config.yaml
num_hidden_layers: 11
hidden_size: 512
num_attention_heads: 8
num_key_value_heads: 2
head_dim: 64
intermediate_size: 1216
vocab_size: 8192
hidden_act: "swiglu"
norm: "rmsnorm"
norm_place: "pre"
norm_eps: 1e-05
positions: "rope"
rope_theta: 10000.0
rope_fraction: 1.0
qk_norm: false
attn_scale: 0.125
bias: "qkv"
tie_word_embeddings: true
parallel_block: false
init: "normal"
init_std_qkv: 0.0225
init_std_o: 0.00479
init_std_up: 0.0225
init_std_down: 0.00311
optimizer: "muon_variant"
learning_rate: 0.00707
beta1: 0.95
weight_decay: 0.019
lr_head: 0.00417
max_grad_norm: 1.0
warmup_steps: 200
schedule: "wsd"
decay_fraction: 0.849
decay_shape: "cos"
final_lr_fraction: 0.0
batch_tokens: [32768, 65536, 98304]
max_seq_len: 512
doc_mask: true
train_tokens: 559700000
max_steps: 8604
dataset: "wikipedia_en"
MLP neurons of a small language model. Each row is named by its layer, matrix (down: output weights) and neuron, and shows model dimensions 144-271. Each number is 128 + 24 x the weight over its row's rms, rounded and kept within 0 to 255. A neuron's up and down rows have the sign that makes its largest values positive.
After each neuron's rows, "raises" lists the tokens whose logits its output raises most directly, leaving later layers aside.

L5.down995 [104 136 105 134 155 120 115 106 164 124 142 143  94 133 114  82 117 119 149  84 103 141 129 103  90 138  76 113 152 149 146 134 100 152 117 131 111 112 148 163 116 159 139 135 122 112  94 108 112 126 151 106  82 109 124  97 104 105 123 148 125 144 123  88 116 123 109 152 154 126 136 112 136 132 149 155 126 118 132 163 121  67 131 141 129 134 112 132 131 139 168 127 135 161 107 104 143 135  99 116 120  81 153 132 146 122 109 229 108 110 101 130  98 126 180 127 104 130  99 118 129 120 168  82 100 137 117 133]
raises: "e", "is", "ize", "es", "ized"

L7.down229 [160 158 146 124 148 111 185 155 146 150 126 127 110 121 111 118 116 138 120 166 114 150 131 147  26  92 125 162 143 158 132 138 105 140 133 160 154 118 166 141 118 148  96  74 129 165 176 105 121 134 169 159 117 114 102 128 121 142 128 115 148 135  98  90 122  99  95 132 140 117 138 181 124 161 136 109 133  99 121 100 132 150 164 135 109 144  97 112 121 114 133 112 105 126 103 109 133 135 132 110 141  83 115 124 167 148 104 147 186 116 110  81 113 112 128 109 148 132 121  95 143 107 118 137  89 105 166 146]
raises: " January", " April", " October", " July", " September"

L7.down871 [151 115 117 134 102 107 142 163 113 115 135  99 122 132  96  91 156  96 136 103  98 157 124 134 201 125 145 140 117 131  45 132 174 138 153 114 114 145 139 127 125 139  98 172 115 143  96 108 157 129 143 102 102 102 106  71 141 111 112 129 118 135 154 145 139 107  77  90 124 104 132 110 128 113  89 126 103  89 113 154 117 154 136 137 123 147  70 116 148 133 121  95 137 112 133 100 165 106 107  92 119 117 120 135 151 116  75 162 166 116 124 135 115 130 149 104 139 115 135 144 136 144 105 121 114  86 123 118]
raises: "ère", "ă", "ij", "ér", "ä"

L7.down813 [167 152  83 155 114 151 122 100 118 174 139 123 117 131 137 137 132  84 140 125 167 109 108  89 142 130  99 159 193 150 183 109 118 110 116 110 146 145 133 122  95 134 146 103 130 122 136 149 151 153 138 157 161 140 131 108  91 143 148 144 107 102 157 107 149 101 114  63 142 140 101 119 147 126 133  93 103 157  89 146 135 164 124 105 115 142 115 134 106 142 122 137 151 132  98  94 147 105 146  98 113 123 161 105 123  64 147 129 113 120 126 149 152 161 123 135 115 131 137 107  99 126 115 104 100 149 150 107]
raises: "d", "ds", "ives", "ive", "ful"

L2.down938 [148 112  82 136 148 156 109 131 145 120 136 164 121 150 172 145 121  80 171 121 134 105 147 133 128 165 115 153 168 187 122 100 106 103 110 123 111 134 112 174 127 122 123 143 189 140 126 110  83  88 122 137 109 119  83 121 130 103  80 145 132 132 128 179 129 175  81 186 137 163 123 128 121  97 107 133 134  78 105 156 157 168 103 101 149 136 103 120 112 149 110 116 136 124 136  97 123 159 125 125 150 123 126 156 104 148 164 155 142 170 142 141 129 154 139  99 124 179 127 144 130 147 142  91 118  68 140 148]
raises: "=", "This", "Other", "In", "There"

L2.down712 [ 93 174 149 113 111  65 135 124 140 136 109  97 131 121 124 148 120 144 143 140  95 121 118  99 125 154 127 129 119 130 118 142 146 150 148 163 108 120 107 108 121  84 101 138 132 142 115 117 130 130 109 109 116 127 143  83 146 156 138 167 132 138 114 150 159 118 134 155 102 120 120 104 186 127 119 132 144 165 119 140 142 110 113 117  84 129  95 111 140 105 122 126 127 117 112 102 100 142 124 115 101 167 189 100 121 209 139 141 159 130 157  95 107 144 127 140 184  85 139 100 124  58 133 127  98 160 177 174]
raises: " 2025", " 2008", " 2009", " 2023", " 2011"

L7.down93 [131 132 138 117 125 117 147 103 165  82 160  90 138 116 119 125 110 160  92 128 129 148 171 106 110 114  76 115 108 118 147 143 110 157 154 143 136  87 109 108  91 164 133 117  75  86 147 153 135 106 143 130 128 122 128 134 120 112 142 115 140 165  94 112  94  95 157 160 140 165 108 113 132 138 103 149 127 125 131 157 159 141 136 107 120 124 138 139 123 131 137 109 104 123 107 148 152 147 151 118 149 190 141 147 136 152 142 110 105  98  84 123 148 138 103 104 160 119 142 114 139 118 105 115 120  67 103 120]
raises: "ist", "ade", "ized", "ological", "ization"

L8.down371 [134 162 122 128 132 138 119 104 132 137 125  74 120 106 173 158 111 139 105  92 125 172 136 130  85 108 129 101 121 119 130 115 128 152 135 107 141  99 143 165 108 121 128 166 130 136 123 148 106 145 111 137 135 154 114 156 123 135  65 132  88 121 109 162  84 126 160 132 175 131 133 114 132  82  73 155 125 129 120 169 136 119 142 162 133 121 153 147 150 138 120 117 103 151 119 145  84 125 126 155 103 167 102 132 146 104 129 164 149  90 105  90 149 148 159  96 141  89 147 178 152 133 143 114 168 130 134 128]
raises: " background", " right", " left", " top", " should"

L7.down59 [168 149 120 109 113 136 169 141 139 146 114 122 127 155 122 159 109 144 150 113  93 141 139 122 141 117 160 116  96 132 129 107 132 146 125 115 154 148 173 115 134 139 131 140 106 187 105 101 101 163 116 102 133 136 102 154  70 128 129  96 121 157 124 121 134  97 145 118  93 129 124 134 112 123 123 121 185 117  93 166 148 202 115 150 139 127 164 149 147 158 188 142 135 180 162  73 139 160 154 106 140 109 131 152 119 136  87 127 131  94 163 124 143 128 121 100 126 118 117 137 141 127 162 106 128 119 146 109]
raises: " \"", " “", " '", " ‘", " un"

L7.down169 [111 107  95  96 155 131 131 149 141  96 153 204  84 129 129 132 130 142 139 125 122  93 104 113 153 120 155 132 127 111  77  84 130 134 136 129 144 106  88 136 114  74 104 102 153 105 123 140 156 171 150 162 130 150 117 153 113 109 137 126 115 172 107 113 110 148 110 130  62 101 123 152 137  87 138 163 132 165 164 130 136 117 113 199 122 145 136 107 117 149 109 149 131  90 146 122 111 109 167 139 146 122  85 130 147 129 150 122 112 160 142 148 131 140 127 133 144 114 132 114 124  71 121 142 125 142 142 131]
raises: "zz", "mb", "eni", "via", "mon"

L5.down947 [140 129  73 124  94 167 137  91 140 117 138 149 155 108 119 135 164 113 173 119 148 122 147 114 138 128 125 141 157 135 143 115 125 130 137 129 135  68 131 171 113 135 153 141 174 117 127 118 114 114 134 100 109 150 113 135  92 107 157 112 172 120 136  96 137 123 149 160 133 106 133 178 144 107 103  93 131  89 114 141  80 129 123 101 105 152 147 106 135 157 103 101 149 113 142 133 113 154 110 159 125 126  95 138 102 168 169 150  77 115 115 136 127 105 121 109 148 146 186 138 114 126 164 110 136 117 155 170]
raises: "=", "While", "After", "This", "Following"

L8.down658 [104  84 124 149 136 162 152  91 154 122 108 172 119 125 122 102 123 110 170 112 142 117 119 126 121 139 149 128 158 120 159 115 163 124 130 161 148 125 113 139 109 120 178 127 155 107 133 135 148  44 116  92 130 121 122 112 131 131 106 125 160 156 141 113 135 143 152 115 141 147 139 120 131 159 128 163  91 110 107 136 131 162 118 116 116 176  91 155 160 124 127 124 122 101 113 119 131 104  96 138 163 137 111 122 135 126 140 138  81 109 132 117 133 136 119 124 132 137 124 136 134 115 123 110 138 127 125 113]
raises: "|", "-", "P", "N", "R"

L5.down38 [116 162  94 137 140 159 123 145 134 112 113  87  87 144 143 152 113  90 121 126 122 138 100 128 119 139 108 109 120 104 142 132 170 152 136 119  91  74  76  74  98 129 129 177 168 118 158 138 133 100 116 125 136 131 143 161 151 158 132 157 125 119 116 112 117 129 125 137 137 131 115 158 145 120 147 154 124 117 124 145 143  94 128 148  83 168 114 118 180 114 153  74 128  96 142 144 136 162 164 141 152 139 120 112 125 127 103 100 123 148 101 115 128 132 129 135  90  99 114 125  91  93 169 126 155 120 158  73]
raises: "ts", "ms", "m", "t", "yp"

L8.down79 [102 100 105 111 125 166 136 181 119 142 126 139 127 126 112  89 118 165  97 126 145 141 147 181 128 158  87 128 191 141 155 131  92 129 128 145 161 123 126  60  74 121 134 112  92 154 168 179 133 142  96  98 144  70 135 185 150 128  97 130 121 151 113 127 127 137 127 140 116 121 113  87  78 135 179 132 162 147 164 105 130 135 112  85 114 117 132 171 100  96 152 108  99 117 123 132 114 126 137 115 123 127 108 169  88 137 156  97 150  76 132 156 111 124 123 100 146 131 131 139 129 115 133 153 120 119 129 131]
raises: " 1988", " 1990", " 1998", " 1994", " 1980"

L7.down579 [120 215 121 108 135 158 128 105 168 104 126 162 136 131 111 104 152  97 200 112 129 150 110 110  96 136 108 137 170 102 189 132 156 101 161 148 126  76 123 125 126 136 172  85 146 159 137 129 136 111 140 149 151 115 132 158 124 142 151 129  98 108 159 160 138 134 160  92 134 147 127 118 165  99 169 132  97 125 161 138 162 126 112 115 118 110 153 129 136 137 153  88 113 117 131 133 124 133 135 138 131 140 136 146 130 131  88 122  91 109 153 111 103 127 124  99 123 109 130 137 124 190 122 156 130 151 122 137]
raises: " down", " them", " these", " that", " about"

L5.down628 [ 95 134  97 169 116 119 135 114  76 128 118  68 166 119 149  67 159 105 136 100 144 155 124 166 134 130 114 113 158  73 123 101 157 139 114 122 143 139 144 171 147 153 119 103 112 151 144 158 111  74 105 135 106 127 100 154 162 127  98 126 131 139 127 105 136 140 110 153 146 117 146 129  94 121 137 152 144 119 163 134 105  48 139 154 158 147 104  92  87 102 121 140 130 147 134 158 148 147 123 115 134  94 162  98 131  72 109 110 111 167 163 127 135 175 154 146 133  83 129 139 112 149 121  95 125 141 140 139]
raises: "na", "nis", "non", "no", "nu"

L8.down762 [ 87  85 137 107 171 109 154  88 146 142 142 141 136 148 152 143 129 137 146 152 134 122 114 146 173 124  93 137 120  88  87 126 127 142 150 112 141 104 127  90 141 146  84 171 116 120 103 114 153 104 142 116 125  78 116 145 104 144 125 123 135 140 132 106 144 134 101 137 146 102 143 166 141 182 155 163 128 169 118 157 148 129 148  89 128 130 141 131 106 163 154 103 140 152  96 112 166 111 138 106 104 121 128 141 131 152 120 111 127 110 146 145 139  65 145  93 169 176 100 136 119 100 101 100 132 178 161 149]
raises: "ass", "old", "sh", "bour", "bor"

L8.down367 [183 109 119 106 128 145 112 107 147 117 137  85 161 153 129 120 132 155  89 161 200 142 139 128 113 115 118 153  90 106  76 130 144  95 151 139 129 137 134 186 119 127 146 106 116 162 143 124 123  77 108 103 148 103 130 159 146 123 119 144  89 102 123 114 108 125 120 131 143 137  99 123 169 139 170 153 133 132 115 158  96 145 146 129 135 109 141 124 177 102 175 153 144 119 138 107 144  87 105 150 149 145 160 170 170 123 142 127 119 124 112 172 133  98 128 160 123 173 150 142 121 120 107 129 139 137 110 147]
raises: "He", " his", " He", " he", " him"

L7.down175 [127  62 115 177 179 153 119 145  91 143 137 146 137 139 124 142 162 173 145 130 141 101 149 157 220  89 166 172 169 172 106 131 150 136 129 144 104 140 149 144 133 132 122 126 105 185 141 118 141 173 163 116 129 156 161 123 140 116 110  78 144 154 111 129 123 111 141 122 166 181 133 166 127 136 129  89 124 127 101 140 147 138 151  74 177 171 105 165 109 117 129 126  90 151 103 138 115 102 110 144 133 139 102  93 142 149 100 118 138 142 114 110 144  82 154 126 117 110 159  83 158 154 119 120  98 148  93 105]
raises: "rio", "ted", "ç", "ber", "ble"

L8.down1069 [113 179 156 119 130 114 138 120 106 121 168 122 121 103 119  96 100 137 168 174 151 146 113 146  79 150 173 142 113 138 116  94 179 166 113 134 146 105  72 149 124  99 119 140 161 126 139 145 108 141 109 102 131 115 142 130 109 116 105 126 101 128 110 135 196 138 160 129 120 120 161 146  91 118 170 122 157 129 117 107  91  85  97  84  95 152 100 128 124 133 132  99 133 148 133 144  95 121 122 163 144  90  98 102 123 130 134 164 130 160 142 105 129 145  96 130 126  85  77 102  85  79 157 143 146 149 128 126]
raises: " days", " minutes", "%", " mm", " months"

L5.down3 [113 117 135 118 135 131 116  91 120 104 124 134 148 110 137 149 119 120 139 130 172 128 121 105 105 106 123 127 117  65 104 131  95 169 143 110 131 158 124 101 159 122  91 147  69 152 148  90 115  91 159 159 151 123 129 141  87 153 150 135 142  50 114 133 135 175 137 137 168 128 125  63 139 127 148 130 137 104  78 122 130 112 106  96 148 105 140 136 112 115 114 169 122 142 156  99 149 103  91 100 148 134 110 139  97 115 117 148  93 139 180 114 110 137 159 142 102 131 118 131 106 162  89 122  83 137 119 150]
raises: "imi", "ori", "ors", "im", "ing"

L7.down939 [163 101 158 140 142 103 143 121  82 156 154 118 149  99 128 106 124  73  72 156  84 139 114 130 151 151 124 126 161 134 127  86 192 190 101 146 151 146 114 185 143 126 120 173  93 167  69 123 194 117  63 141  83 142 125 138 168 130 136 144  70  86 116 105 119 102 119 104 105 117 143 148 110 116 131 131 118 142 135 122 147 170 118 134 116 145 107 107 121 144 141 122 154 125 119 125 152 122 114 131 156 143 152 139  96 119 178 131  94 122 192 126 115  78 169 112 144 190  70 165 129 161 153 135 140 140 116 147]
raises: ":", "vers", "ver", "?", " :"

L7.down1140 [138 112 122 125 113 112 142  73 162 111 113 124 134 130 112  82 159 120 153 145 109 122  88 181  98 126 115 140  98  99 101 152 154 164 122 167 136 111 129  49 171 131 144 124  56 131  86 135 162 150  60 160 128 132  96 118 180 117 103  74 135 127 114  96 121 167 142 129 124 122 130 100 144 155 140 137 129 131 127 103 138 110  97 105 156 173  97  77 136 158 141 143 109 116 115 139 152 198 156 167 114 132 122 122 107 116  96 112 114 151 157  92 105 142 134 125 132 137 147 166 104 152 116  93 180  90 151 122]
raises: ":", " :", " words", " lyrics", " English"

L5.down889 [133 159 152 174 152 116  60 122 120 135 166 112  94 188 112 187 115 153 151 121 115 109 138 114  47 118 127 129 177 146 140 108 148  87 173  96 111 108 114 119 144 125 121 122 122 129 136 108 164 124 170 143  99 159 154 102 124 135 115  91  80 109 154 155 121 132 156 137  59 169 129 195 145 127 123  91 160 154 136 141 128  99 113 121 139 177 119 114  87 126 145 145 102 147 160 146 138 111 112 131  82 143 131 115 143 140 174 150 129  96  87 113 102 135 127 142 134 122 136 122 147 176 127 154 104  91 131 116]
raises: " Their", " They", " However", " This", " Although"

L8.down559 [ 61 129 133 144 114 112 152 169 144 124 111 110 111 118 125  98 130  81 113 110  99 125 123 158 123 136  98 119 108 146 134 137 181 120 112 145 137 125 141 116 151 140 113  98 108 121 100 171 116 146 113 119 138 148 102 114 106 113 108 113 103 134 151 121 128 130 134 133 132 135  86 122  92 120 125 119 159 136 165 139 116 118 114 117 113 123 103 140 122 126 138 145 101 146 102  94 144 140 131 162 100 139 128 102 153 104 126 144 172 107 158 102 120 106 130  91 137 109 131 132 102 116 131 120  97 115 128 147]
raises: "nt", "n", "ns", " role", " capacity"

L8.down818 [114  71 130 116 124 159 143  91 125 168 119 156 141 103 107  95 112  97 112 114 107 154 109 172 151 136 119 122 173 114 152 182 121 111 122 141 154  81 164 145 191  99 132 132 135 127 141 113 120 116 165 159 117 102 126 105 138 146 133 123 146 109  88 130 145 137 157 104 113 116 158 100 163 114  97 118 132 171 117 110 161 138  86 117 160 111  66 121 122 108 159 118 171 114 127 161 133 150 133 166 109 141 140 115 137 130 132 112 117 136 135 158  82 119 109 150 124 142 101 104 107 137 110 118 160 118 164 115]
raises: "|", "opp", "Play", "NZ", "NC"

L7.down629 [116 197 152 132 172 130  92  85 116 104 139 128 179 156 133 163 141 101 128 127 131 122  88 152 153 141 124 161 148 123 156  70  99 133 119 141 111 115 137 112 176 122 162 158 136 148 132 176 108 158 101 119 157 143 131  94 136 115 147 133 121 123  92 157 117 115 119 121 175 102 108 161 169  92  96 117 123 102 171 156 119 155 153 105 123 117 155 133 123 140 124  98 140 110 163 130 167 141 121 174 100 148  82 127 118 134  99 174 109 135 130 122 128  99 156 145 136 103 172 102  70 150 132 144 131 123 117 108]
raises: " it", " there", " this", " these", " the"

L8.down805 [ 80 141  85 128  89 126 145 189 121 102 127  99 114 140 153 100 129 112 150 128 128 131 154 141 133 109 104 115 136 135 110 143 130 138 176 128 127  75 139 134 129 148 177 137 116 113 102 119 145 112 130 116 117 137 132 163 140  79 140  70 111 137 135 103 104 164 191 170 176 120 151 170 109 165 143 144 109 113 114 159 121 117 146 141 116 136 132 106 137 138 112 130 124 177 144 132 127 129 135 153 119 156  94 138 125  66 136 177 105 143 103 157 137 134 140 122 155 148 132  81 176 120 124 130 142 136 134 151]
raises: "e", "ta", "es", "tor", "ce"

L7.down505 [173 102  89 135 120 120 135 122 114 116 144 115  93 157 126 120 106 114 153 126 134 117  71 124  87 147 144 100  95  98 167 114 146 175 157 109 147  89 127 109 122 108  71 140 126 116 108  96 163 154 114 125 112 145 133 138 127 123 130 121 149  81  92 182 125 123 131 131 110 148 139 107 126 129 123 127 158 124 122 125 128 134 147 154 128  94 168 101 151 138 107 130 139 117 109 116 128 176 121 110 173 155 108 150 138  92 140 140 128 121  97 131 113 164 159  90 132 139 114 131 121 126 115  89 132 123 101 145]
raises: "ened", "hy", "ening", "org", "ir"

L2.down901 [120 145 147 109 151 151 104 138 111 118 111 139 129 152 168 143 125 139 108 136 121 112 163 101 130 157 151 128 122 151 128  91 112 115 120 148 137 151 134 173 106  82 127 144 131  96 145 108 103 104 112  98 120 157 162 105  84 124 151 119 145 149 101 126 186 132 158 101 146 127 132 137 109 127 121 128 110 158 141  79  93 102 133 138  89 129 140 116 118 126  97 163 148  96 114 140  99 172 121 139 123 159  99 125 157 107 137  80 155 122 157 176 120 140 131  93 135 143 177 108 159 105 111 106 126  95 138 122]
raises: "r", "rs", "s", "t", "tt"

L7.down1 [154 151  96 170 151 148 113 127 153 113 132 139 143 125 171 120 124 155 159  96 156 119  99 171 128 144 154 145 189 126 121 122 153 108 125 141 123 105 124 117  89  91 115 161 143 138 126 104 170  99 153 142 130 151 112 127  95 142 138 113  91  97 107 123 140 134 201 123 180 150 123 136 179 152 126 131 108  85 111  82 103 146 138 140 165 162  85 177 110 138 133 138 105 155 111 179 103 124 116 154 116 125 170  99 184 133 154 110 124 120 115  68 171 140 128 110 116 179 102 117 151  81 111 101 127  91 161 150]
raises: "|", "-", "ater", "play", " Court"

L7.down893 [171 148 126 121 120 154 137 110 133 119 162  86  94 154 110 162 119 130 137 112 124 136 148 116  68 151  99 134 184 142 110 121 105 129 151 115 122  94 138 150 166 119 115  91 167 117 125 127 132 153 148 167 135 160 113  45 120 119 110 107 104 130  95 108 181 113 128 109 132 149 126 163 124 139 118  81 135 149 143 152 154 138 108 126 127 120 116 139 150 116 134 123 157 125 120  85 121 130 132  87 154 150 113  98 124 112 137 150 138 129 144 143 141  98 120 135 142 126 123 115 127 165 177 165 146 156 184 135]
raises: " These", " This", " Other", "\n\n", " During"

L8.down158 [141 128  87 135 175 116 109 121 121 114 128 153  89 136 130 133 134 107 136 150 203 165 124 148 132 129 124 115  99  92 124  64 103 115 142 141 154  99 116 106 134 119 146 142 129 129 131 132  88 185  89 120 167 134 135 123  76 133 106 129 116 147 157 147 157 120 123 110 140 118 118 137 132 142 137 123 112 103 120 137 151 144 133 110 131 154 134 133 118 140  82  58 121 119 136 142 100 124 132 103 102 131 151 128  94 123 140  94 131 113 110 143  90 146 110 140 156 115 125 126 169 158 142 136 150 112  77 143]
raises: "lers", "ling", "led", "ler", "le"

L2.down1035 [125  74 120  88 141 133  99 148 104 112 120 108 119 148 165 132 139 134 135 149  90 165 158 157 165 144 127 109 161 124  79 107  84 126 113 137 158 114 117  99 108  84 147  92 168 114 123 111 123 163 119 126 122 143  69 125 120 130  87 144 162  99 113 121 120  81 180 110 155  85 108 158 145 111  84 102  97 143 103 102 122 104 149 147  87 140 149 105 153 126  98 121 103 125  77 153 131 158 117 114  82 116 154 132 126 142 166 109 166 144 115 112 169 154 159 160 143 133 117 177 135 108 116 114 124 120 178  99]
raises: "hab", "ady", "nai", "ill", "t"

L7.down809 [ 82  96 133 155 151 125  78 131 176 128 152 190 116 145  91 128 133 104 179 142 125 121 125 122  86 152 115 134 151 116 182 107 131 127 104 140 132 115 124 187 134 117 136 123 166 133 117 139 118  96 113 128 122 133 102 122 121 133 126 135 113 103 151 147 190 148 140 145 144 140 129 175 151 133 147  72 138 131 129 118 140 180 162 120 127 137 125 153 130 156 137 161 130 126 183 148 112 126 170 128  78 114 130 137 135 145  86 114 109 115 121 146  89 149 146 138 125 126 130 115 130 158 144 136 149 170 103 157]
raises: " its", " these", " them", " their", " this"

L8.down601 [166 163 122 148 124 147 140 133 121 123 153  95 112 139  80 135  76 134 111 132 110  82 152 144  24 145 124 150 164 142 175 165  88 149 114 146 114 129 105 117 136 119 135 118 121 126 151 120 106 118 155 138 163 117 157 102 132 117  87 149 126 102 132 122 169 127 121  98 150 123 130 167  71 142  64 132 131 126 141 119 126  95 178 125  88 120 110 153 145 103 154 115 131 156 120 122 129 150 116 109 136 101 110  96 118 132 112 171 108 131 154 148 166 159 140 140 131  99 160  98  97 135 132  84 151 166  98 152]
raises: "\n", "\n\n", " ever", ";", " Other"

L8.down873 [ 81  89 131 117 149 100 117  98 144 141 127 136  99 144 126 114 144 150 114 101 115 136 134 104 179 121 116 130 105 148  99  72 167 123 146 139 178 132 110 132 143 132  97 129 108 136 118 115  91 111 146 139 137 108 114 133 166 140 168 130 137 106 121 131 128 151 145 178 115 108 141 131 184 113 145 168 130 112 124 124 153 126  90 111 155  79 125 172 158 157 106 102 122 151 141 113 104 135 133 136 145 139  88 151 102 164 141 116  76 114 148 119  92 135 159 136 139 142 162 154 145 145 133 146  90 122 129 148]
raises: "lett", "list", "lo", "lit", "la"

L5.down825 [114 100 145 109 136 116 109 104  88 109 144 122 134 164 115 141 148 115  79 128 141 123  98  84 151  95 145 178 155 110 133 143 129 100 121 139 140 133  77 111 111  81 122 122 160 150 138 100 154 126 172  89 113 120 113 131 117  88 171 120 138 136  95 142 137 166 147 128 133 112 128 125 114 118 100  78 145 154 174 137 157 137 124  99 132 124  91 150  89 106 135 121 120 165 142 145 152 137 144 149 123  99 128 129 142 126 146  95 101 151 119 141 124 155 114 159 148 115  83 109 126 129 116 109 128 101 131 158]
raises: "rec", "w", "rob", "rop", "rs"

L2.down799 [122 132  91 119 189 127  92 120 156 124 130 112 143 139 103 144 139 136  85 154 118 138 136 117 149 143  44 130 114 174 152 133 111  80 119 159 127 125 133 151 172 114 107 146 154 111 189 143 172 114 101 141 113 163 131 102 148 126 157  80  98 133 118 144 156 124 151 119 135 147 138 133 128 137 127 129 139 123 128 157 144 137 111 137 123 153 140 127 137 146 129 122 156 141 157 111 153 141 108 137 135 131 140 115 134 155 108 222 159  88 101  91 125 164 101  82  81 111 108 183 130 179 140 142 161 123 126 125]
raises: " They", " Their", " This", " It", " However"

L5.down1 [116 101 134 132 126 113 141 141 146 129 128 136 161 119 152 129 155 119 184 113  81 137 119 125  98 140 130 130 134 105 133 163 180 122 121 161 150 123 125 143 113 106 136  89 103  89 163 109 130 162 127 155 124 132 118 125 117 159 120 137  99 145 140 129 144 107 135 132 113 135  58 152  94 120 125  96 111 114 158 127 103 145 129 148 128 157 116 177 148 141  89 148 125 162 162 131 129  74 110 116 114 139 113 124 145 120 138 122 135 163  87 132 157 138 161 131 112 133  90 112  95 142 155 122  65 145 139 128]
raises: "d", "nt", "nce", "n", "cted"

L5.down903 [ 74  81  65 218 153 141 110 152  89 109 117 131 151  79 119 168 124 113 127 105 131 133 153 114 161 141 145 167 164 135 109 105  95 134 151 123 150  54 121 137 120 120  83 123 143 118 136 154 115 121 112 122 138 174 137  74 121 128 171 107 120 135 118 111 130 116 137 108 108 158 101 118 115 131 109 124 125 147  87 128 132 112 135 110 116 145 118 162 135 179 148 136  90 143 149  83 138 123 167  92 105 134 135 135 192 100  83 112 125 130 106 139 105 123 134 151 106 121 132 131 125 178  90 143 133 131 128 128]
raises: "ents", "ent", "ental", "enti", "ente"

L8.down850 [ 99 105 170 113 202 154 110 135 154 100 143  98 126 101 134 146  91 140 150 122 125 148 153 163 113 123 116 112 141 138 130 131 132 177 139 122  76 157  73 166 115 108 141 138 146 105 134 139 148  98 141 144  98 142  73 150 135 118 148  84 135 151 120 143 123 130 115 142 124 181 197 129 124 129 120  95 121 106 112  72 101 129 143 141 134 111 125  72 131 113 175 124 195 168 109 162  97 140 138 120 159 127 142 118 113 133 110 133 177 103 168 128  86 121 124 157 165 118  95 126 100 129 111 147 110 173  99 173]
raises: "ha", "side", "am", "ams", "ta"

L5.down204 [153  88 134 127 120 165 134 169 101 113 119 128  92 128 131 143 140 185 177  77 109 109 134 125  91  86  89 146 109 107 111 116 113  91 126 115 162 101 177 127  85 109 153  98 116 146 116 109 135 125  95 143 145 144 175 116 128 185 114 102 154 121 118 170 117 140 118  90 153  99 106 122 159 132 133 119 136 135 121  61 120 144 138 104 105 142 114 131 108 154 120 111  95 161  88 157 140 152  98 104 154 132 125 103 104 104 149 163 106 138 125  94 131 108 153 115 120 128 148  87 151 121 137  84 153  97  89 134]
raises: "ened", "ening", "ens", "th", "ling"

L5.down538 [128 147 119 153 133 111  94 136 167 158 123 152 117 131 121 110 138  96 115  86 129  91 138 192 100 124  93 149  99 105 186 102 109 159 122 132 138 123 152 130 154 136 117 122 115 115 130 107 115 135  59 162  87 122 131 147 147 122 137 130 123 128 124 129 171 159 113 139 119 113 107 204 104  98 184 145 120 115  95 161 166  98 169 125 151 110 105 132 160 137  93 116 135 104 191 146  98 153 126 150 147 125 108 154 132 120 115 112  85 118 124 111 136 114 154 131 130 128 149  79  86 114 145  96 160 105 168 159]
raises: " this", " itself", " these", " them", " it"

L7.down977 [126 116 127 147 135  96 155 126 105 167 137 137 149 109 123 115 113 163 131 151  99 152  89 141 181 135 101 134 138 136  67 169 125 119  91 129 153 122 135 115 132 148 131 179 131 119 108 104 149 157 112 107 155 143  98 154 116 130 128 150 143 141 147  81 122 100 118 134 120 112 126 113 163 105 119 141 141 130 146 142  73 134 128  95 120 173 174  97 155 140 151 130 137 117 116 135  92 119 170 147 144 150 143 103 122 120 136 144 137 147 103 116 116 118  79 126 107 146 146 128 144 102  98 134 123 151 143 161]
raises: " Abdul", " Abd", " Ahmed", " Khan", " Islam"

L7.down108 [ 88 122 136 110 138 144 148  77 111 133  94 173 115 138 130 117 125 109 140 138 131 108 117 122  72 110 133 191 202 154 134 167 144 142 126 139 122 145 136  98  92  97 138 118 146 129 184 124 100 123 139 161 144  68 151 144 132 118 126 106 131 131 114 172 182 118 127 106 172 144 145 122 142 135 128  96 123 142 132  90 120 105 117  77 104 115 138 114 139 127 172 142  75 136  94 123 130  80 106 115 128 124 112 105 111 138 129  67 152 179 150 116 123 163 158 125 173 135 120 123  92 153 155 111 138 137  62 125]
raises: "hes", "der", "d", "ds", "hr"

L8.down595 [109 109 101 144  95 146 150 120 133 117 137 135 112 136 140 114 139  98 162 147 151 112 135  91 135 113 161 129 147 139 145 161 136 151 147 100 128 118 116 158 109 133 134 163 118 180 124 100  81  85 135 110 110  94  89 120 162 106 108 126 129 164 115 162 122 131 131 148 132 139  89 166 138 146 128 130 127 128 107 127 102 113 140 103 148  91 150  96 139 132 140 120 127 158 140 158 144  97 141 149 136  86 108 106 100 138 128 108 133 151 118 111 113  66 145 140 109 124 109 109 109 179 140 135 137  99 160 169]
raises: "hed", "h", "til", "te", "hing"